config = dict(
    num_hidden_layers=13,
    hidden_size=768,
    num_attention_heads=12,
    num_key_value_heads=12,
    head_dim=64,
    intermediate_size=1536,
    vocab_size=16380,
    hidden_act='geglu',
    norm='rmsnorm',
    norm_place='peri',
    norm_eps=1e-05,
    positions='rope',
    rope_theta=10000.0,
    rope_fraction=0.75,
    qk_norm=False,
    attn_scale=0.125,
    bias='none',
    tie_word_embeddings=True,
    parallel_block=False,
    extras=['capped logits'],
    init='normal',
    init_std_qkv=0.0218,
    init_std_o=0.0218,
    init_std_up=0.0218,
    init_std_down=0.0154,
    optimizer='muon',
    learning_rate=0.0167,
    beta1=0.95,
    weight_decay=0.03,
    lr_head=0.0136,
    max_grad_norm=1.0,
    warmup_steps=200,
    schedule='wsd',
    decay_fraction=0.883,
    decay_shape='linear',
    final_lr_fraction=0.1,
    batch_tokens=131072,
    max_seq_len=2048,
    doc_mask=False,
    train_tokens=714100000,
    max_steps=5449,
    dataset='wikipedia_en',
)
MLP neurons of a small language model. Each row is named by its layer, matrix (gate and up: input weights; down: output weights) and neuron, and shows model dimensions 400-527. Each number is 50 + 10 x the weight over its row's rms, rounded and kept within 0 to 99. A neuron's up and down rows have the sign that makes its largest values positive.
After each neuron's rows, "fires in" lists the words (lower case) most often at its 100 highest values on Wikipedia text that the model never trained on.

L2.gate978:40 54 53 45 39 58 50 42 59 68 48 40 47 52 41 43 57 46 46 57 47 56 40 55 53 77 50 39 34 59 60 65 60 46 43 38 49 59 47 43 41 36 51 51 67 53 47 47 41 54 64 46 53 54 51 60 48 58 43 40 41 58 70 72 71 65 42 65 45 59 45 47 46 58 38 31 62 53 46 57 51 27 47 44 46 56 53 41 57 79 44 58 60 72 65 57 62 58 58 44 48 29 48 48 57 46 37 47 37 33 46 52 63 46 38 43 45 47 57 38 34 52 60 46 44 53 51 49
L2.up978:50 54 32 63 43 49 34 40 55 62 36 37 39 66 57 49 51 62 43 69 42 53 58 46 58 49 31 27 39 53 66 53 55 46 40 48 71 74 49 55 45 41 49 59 50 47 60 46 43 49 65 44 42 56 61 58 63 65 41 48 54 54 57 53 60 42 47 48 50 56 46 62 66 65 45 40 55 47 54 44 49 43 49 33 48 50 72 53 39 52 34 64 55 61 55 58 39 41 37 34 50 44 47 29 46 36 41 58 45 49 36 67 49 41 51 19 36 37 50 52 48 63 40 55 55 48 57 41
L2.down978:49 35 53 55 34 35 35 67 31 50 37 58 50 39 66 53 31 54 42 56 62 37 49 54 47 64 62 36 58 53 62 52 34 48 65 53 49 54 52 27 47 47 49 44 55 51 41 25 40 47 22 33 39 50 44 49 54 57 47 42 60 42 52 66 46 38 50 62 35 53 48 54 44 58 36 65 45 66 47 42 67 60 60 50 26 37 53 57 43 29 60 40 49 55 49 61 41 53 59 33 34 55 51 49 37 50 59 28 52 59 56 69 47 36 55 68 33 64 48 62 61 33 44 46 62 41 65 49
fires in: "by", "from"

L2.gate1207:59 52 61 54 72 69 56 50 32 56 49 25 62 71 49 32 65 61 58 55 37 46 47 49 58 65 39 51 52 61 33 45 59 38 37 50 33 42 48 44 50 58 53 49 58 45 54 51 42 60 59 44 56 48 46 63 76 59 45 42 37 67 60 71 72 45 57 67 56 71 65 48 33 59 48 46 33 72 38 48 57 33 55 66 56 58 54 65 40 32 48 30 40 53 53 58 42 52 56 64 47 57 61 45 54 44 49 44 49 45 59 65 54 39 60 40 59 59 63 51 46 51 31 43 49 25 79 41
L2.up1207:61 44 52 57 60 50 59 50 37 45 41 59 56 60 54 38 60 55 45 51 58 58 52 39 39 66 44 44 52 66 35 28 52 52 60 39 61 59 52 52 60 36 41 68 52 62 68 50 37 61 69 23 60 53 45 57 45 44 65 45 36 48 42 45 51 53 46 60 50 57 50 35 51 68 36 43 65 64 55 54 56 41 48 70 54 76 48 49 44 68 59 59 51 54 60 53 67 59 49 63 58 47 49 36 58 48 43 60 40 42 52 36 60 44 39 51 49 60 38 53 55 54 62 45 68 55 60 30
L2.down1207:33 47 62 34 62 78 64 35 47 53 58 46 49 56 39 45 52 52 51 68 42 43 50 59 47 54 49 39 57 41 53 55 53 49 45 58 45 47 63 53 54 34 55 46 38 47 44 42 65 46 05 46 40 62 52 59 49 66 42 62 64 75 52 60 60 40 66 39 56 63 50 64 53 53 54 50 61 55 40 39 61 29 54 41 63 39 52 49 44 57 46 34 56 50 46 35 58 40 56 35 45 60 52 43 42 62 51 42 56 46 64 70 23 40 58 47 68 54 40 62 57 37 50 46 61 44 55 68
fires in: "by", "dave", "alan", "actinodaphne", "away", "derek"

L2.gate975:55 61 50 52 56 55 38 52 53 41 62 47 52 39 37 60 53 51 41 45 41 44 55 41 44 59 54 50 62 40 30 50 45 41 38 43 49 42 74 41 47 62 72 43 64 40 59 50 41 32 54 53 44 62 53 61 56 56 40 59 57 45 44 33 49 38 51 57 58 41 65 43 42 36 62 53 49 53 27 43 57 65 44 49 56 42 45 42 45 55 55 58 53 44 35 56 42 45 38 34 46 49 49 33 52 38 56 67 39 49 74 65 55 60 36 59 53 42 37 57 54 44 44 48 54 36 47 49
L2.up975:60 59 47 67 40 57 43 64 50 37 50 54 59 40 34 49 48 42 50 43 49 54 52 47 45 73 51 58 55 55 42 50 51 31 53 70 49 46 65 43 39 59 46 43 47 56 77 52 41 60 49 36 52 39 64 32 39 33 29 53 53 46 39 54 48 53 57 74 50 54 56 48 54 42 49 41 60 53 46 44 46 48 40 45 47 60 47 47 39 50 57 42 52 49 50 52 47 40 43 64 59 42 53 35 49 48 57 56 40 48 54 52 58 43 39 39 49 50 34 68 54 36 51 66 32 48 49 34
L2.down975:56 67 44 49 49 53 36 58 54 48 52 42 66 52 55 30 62 57 70 65 58 51 53 45 44 45 35 54 47 37 57 51 39 40 63 42 40 38 44 41 57 59 45 38 43 36 63 38 69 60 62 47 51 57 47 48 43 63 43 55 27 49 61 39 52 63 49 43 45 41 57 50 60 50 61 42 62 44 61 41 54 50 53 60 38 53 45 57 54 63 49 44 43 41 32 48 62 42 50 44 43 38 51 37 47 56 39 51 56 59 36 57 40 73 48 52 68 59 61 62 49 53 46 32 53 43 44 46
fires in: "used", "use", "see", "uses", "need"

L10.gate138:69 78 47 51 55 45 55 58 56 47 40 54 52 48 37 61 38 53 40 61 46 62 61 38 43 26 48 48 32 41 51 44 36 54 41 58 22 54 52 42 47 64 61 56 56 60 41 56 53 51 47 48 39 64 49 45 53 46 56 39 54 59 40 71 44 39 42 41 53 49 54 51 53 71 72 43 34 49 38 49 44 36 36 50 68 47 59 50 39 48 35 38 81 43 62 64 46 53 38 54 45 60 42 66 64 28 34 38 32 56 51 47 53 43 47 48 41 55 64 57 68 47 43 46 39 48 46 52
L10.up138:55 46 32 46 64 54 57 56 51 33 43 42 34 35 42 66 38 40 44 52 53 38 51 35 54 59 66 53 50 40 59 46 61 40 43 66 46 51 56 37 50 47 58 37 33 58 51 61 55 39 59 47 54 45 49 31 65 71 54 55 49 49 50 41 65 52 44 43 47 63 51 58 66 34 58 57 34 51 51 39 54 40 53 60 53 60 53 31 45 55 52 52 54 53 56 58 56 55 36 39 44 49 46 51 54 63 49 45 42 37 60 55 50 59 49 53 45 61 63 54 45 63 48 44 35 42 62 44
L10.down138:44 52 41 43 51 38 62 52 44 46 43 46 47 26 51 63 48 57 49 30 44 41 36 54 48 61 54 58 46 45 40 61 57 64 49 47 38 59 53 59 43 43 51 27 59 57 47 54 60 54 29 52 51 50 45 42 41 46 59 55 45 34 57 55 42 47 67 46 43 37 46 50 34 57 69 56 49 53 60 49 40 47 46 53 39 45 56 65 49 49 56 60 40 47 43 54 36 63 42 57 57 41 45 55 51 33 50 61 55 52 49 19 40 39 54 32 44 37 61 50 47 52 51 56 56 74 39 55
fires in: "years", "farmer", "far", "much", "even", "days"

L2.gate1290:49 47 39 52 54 62 38 43 40 50 37 68 34 19 64 33 38 46 48 37 51 49 46 46 55 35 59 53 33 59 54 41 54 43 41 36 43 52 55 59 44 39 46 42 52 51 52 62 54 62 46 59 51 64 40 50 40 55 61 55 66 35 48 57 42 35 60 37 62 30 56 40 47 54 57 57 53 44 46 59 46 47 42 28 63 46 49 39 42 49 46 64 52 58 35 47 39 60 43 61 45 67 69 54 42 43 47 55 57 59 57 44 35 49 47 22 53 36 62 63 59 35 51 51 50 48 65 54
L2.up1290:57 57 56 55 57 47 63 58 53 51 49 62 50 43 57 61 45 55 74 47 59 47 28 39 62 38 60 50 31 68 47 52 44 46 44 56 25 45 48 43 67 45 47 59 35 49 47 67 65 41 64 45 48 56 54 58 40 52 48 42 64 49 48 27 56 69 59 46 48 43 55 37 37 57 43 45 55 40 30 53 57 44 58 38 62 35 62 62 44 29 49 53 50 62 36 52 39 52 48 26 55 45 58 50 31 48 41 57 39 46 56 40 53 56 60 45 37 42 39 56 51 43 40 24 52 56 50 54
L2.down1290:61 49 55 52 60 34 48 47 64 56 45 47 75 42 58 51 53 60 34 53 68 44 54 69 50 61 68 36 59 52 53 47 51 58 61 60 58 48 52 50 38 55 57 31 62 60 51 55 51 42 48 43 33 50 39 61 46 40 55 65 60 56 52 50 44 57 62 76 64 25 50 47 58 43 53 54 47 62 68 48 57 55 61 68 61 32 51 56 40 64 61 59 51 47 65 54 41 62 57 55 56 36 51 48 58 50 48 57 40 41 39 50 31 44 24 63 54 44 72 38 63 66 50 53 57 44 50 36
fires in: "with", "racing", "through", "despite"

L2.gate712:53 51 35 53 50 38 43 49 46 58 49 47 56 39 57 60 36 57 54 61 62 50 26 53 44 62 53 38 64 57 30 56 31 48 54 54 37 49 46 45 57 63 53 43 52 57 55 42 43 48 39 37 40 44 72 62 40 58 54 43 55 44 60 26 38 35 47 46 51 40 57 48 44 53 49 43 42 67 44 34 53 64 43 47 43 35 30 41 22 66 39 56 51 56 41 53 60 68 40 44 55 38 48 52 42 56 64 42 51 38 53 49 52 43 38 49 68 73 46 48 51 44 37 59 52 50 48 16
L2.up712:48 61 47 44 55 52 53 47 37 52 38 46 40 72 59 40 26 63 52 65 43 53 54 52 43 56 47 55 32 61 53 44 51 46 58 52 26 40 64 52 58 41 52 48 58 43 58 36 52 39 58 48 47 61 35 53 59 62 60 32 51 56 53 34 33 49 72 45 44 48 63 45 37 59 49 53 20 42 66 47 50 30 67 44 43 36 43 49 51 47 65 41 76 75 35 52 54 48 42 45 54 46 40 59 46 45 57 68 47 63 51 57 58 33 47 57 47 42 42 50 41 49 45 54 66 61 76 65
L2.down712:63 55 49 39 36 52 46 51 49 59 45 47 51 48 54 45 68 45 56 34 49 42 49 49 51 53 47 35 68 49 37 53 49 53 49 52 28 57 54 71 50 70 48 54 51 43 44 31 44 57 49 70 50 57 63 63 60 49 56 40 48 37 47 61 39 38 42 48 29 49 58 64 42 49 47 38 32 57 41 46 66 73 45 47 51 55 46 45 49 64 46 60 47 44 57 56 44 81 54 60 44 62 50 59 60 47 51 29 29 44 51 58 40 42 45 56 68 49 47 50 50 38 40 37 63 67 40 62
fires in: "where", "there", "because", "my", "since"

L2.gate566:54 43 48 53 61 60 53 47 43 56 42 46 43 50 64 48 47 57 49 31 49 55 54 50 50 44 59 68 48 38 57 51 46 42 47 30 42 48 62 48 51 42 48 68 65 44 48 66 34 57 57 57 43 41 49 42 68 59 51 54 48 58 57 94 53 63 47 36 50 46 46 14 58 56 44 52 40 51 53 61 42 28 44 36 60 65 53 51 49 56 49 71 56 63 71 65 51 61 38 62 49 55 51 47 41 58 60 51 38 57 54 38 79 48 36 58 68 39 52 46 46 54 60 49 53 54 48 60
L2.up566:42 52 57 47 56 46 47 51 34 64 62 36 28 36 56 43 35 57 63 38 55 54 52 25 43 66 56 34 48 53 56 45 44 39 35 61 50 47 59 47 65 45 57 47 63 42 45 47 47 51 50 61 53 41 50 43 52 42 39 38 51 55 60 49 55 66 60 56 49 42 42 43 66 40 53 58 49 50 59 43 48 33 69 47 56 56 54 62 47 51 36 65 56 54 51 63 57 65 46 42 53 35 65 39 56 62 44 56 64 44 62 66 57 59 47 46 41 45 48 57 39 44 63 47 52 55 51 50
L2.down566:51 51 49 48 51 55 53 39 22 59 58 37 39 39 59 59 48 46 47 36 58 69 35 46 53 57 36 54 51 51 38 57 42 67 42 58 39 28 46 42 34 46 46 35 45 44 38 45 33 49 47 40 55 45 56 42 36 41 53 40 57 51 60 50 42 43 57 48 59 32 46 33 48 56 67 58 51 53 68 55 58 66 43 71 43 54 53 56 38 43 41 54 40 39 45 47 40 40 39 41 48 50 31 33 61 49 41 31 40 42 51 48 66 52 40 45 34 33 54 47 59 67 36 46 66 64 42 47
fires in: "from", "in", "lead"

L10.gate413:64 43 30 45 35 53 81 66 59 37 44 61 52 54 58 49 47 33 52 62 34 44 60 49 39 50 57 59 43 52 60 54 76 48 44 58 60 43 60 46 54 57 67 53 48 41 39 61 58 32 62 48 47 44 42 62 54 58 47 44 61 35 63 40 52 43 54 47 35 39 38 42 59 53 32 63 62 49 52 39 39 56 40 49 50 45 42 55 55 60 53 51 57 39 46 49 43 34 58 42 56 50 48 66 28 51 58 46 49 36 51 62 43 59 40 38 47 40 48 55 40 58 49 55 39 51 64 49
L10.up413:31 24 32 40 40 46 72 38 56 42 35 48 49 35 59 56 66 41 53 64 39 45 48 54 43 70 57 48 53 55 62 72 35 48 61 45 52 44 53 48 55 50 47 55 60 60 55 52 45 58 37 40 53 38 48 64 39 36 64 46 42 42 53 47 45 47 61 54 56 50 74 42 50 52 54 53 44 62 39 72 28 51 56 42 36 37 58 52 59 46 72 53 71 48 54 49 43 37 49 57 50 51 53 51 59 47 59 63 54 49 71 49 24 29 54 68 58 45 57 62 55 44 54 34 41 43 49 49
L10.down413:40 50 59 51 44 57 47 56 42 32 56 59 59 61 47 70 55 60 48 40 43 68 59 51 45 55 49 57 51 53 62 47 25 57 54 49 38 53 58 46 56 47 56 64 62 46 50 36 53 40 63 53 48 63 34 34 50 52 63 70 58 56 66 51 45 39 37 46 49 52 50 41 47 45 59 60 50 41 46 52 46 52 57 48 49 39 54 42 36 45 42 50 49 52 51 61 33 66 68 48 39 47 72 47 55 22 45 63 57 42 36 47 53 47 53 55 53 46 50 45 45 44 54 55 43 50 51 45
fires in: "part", "member", "one", "full"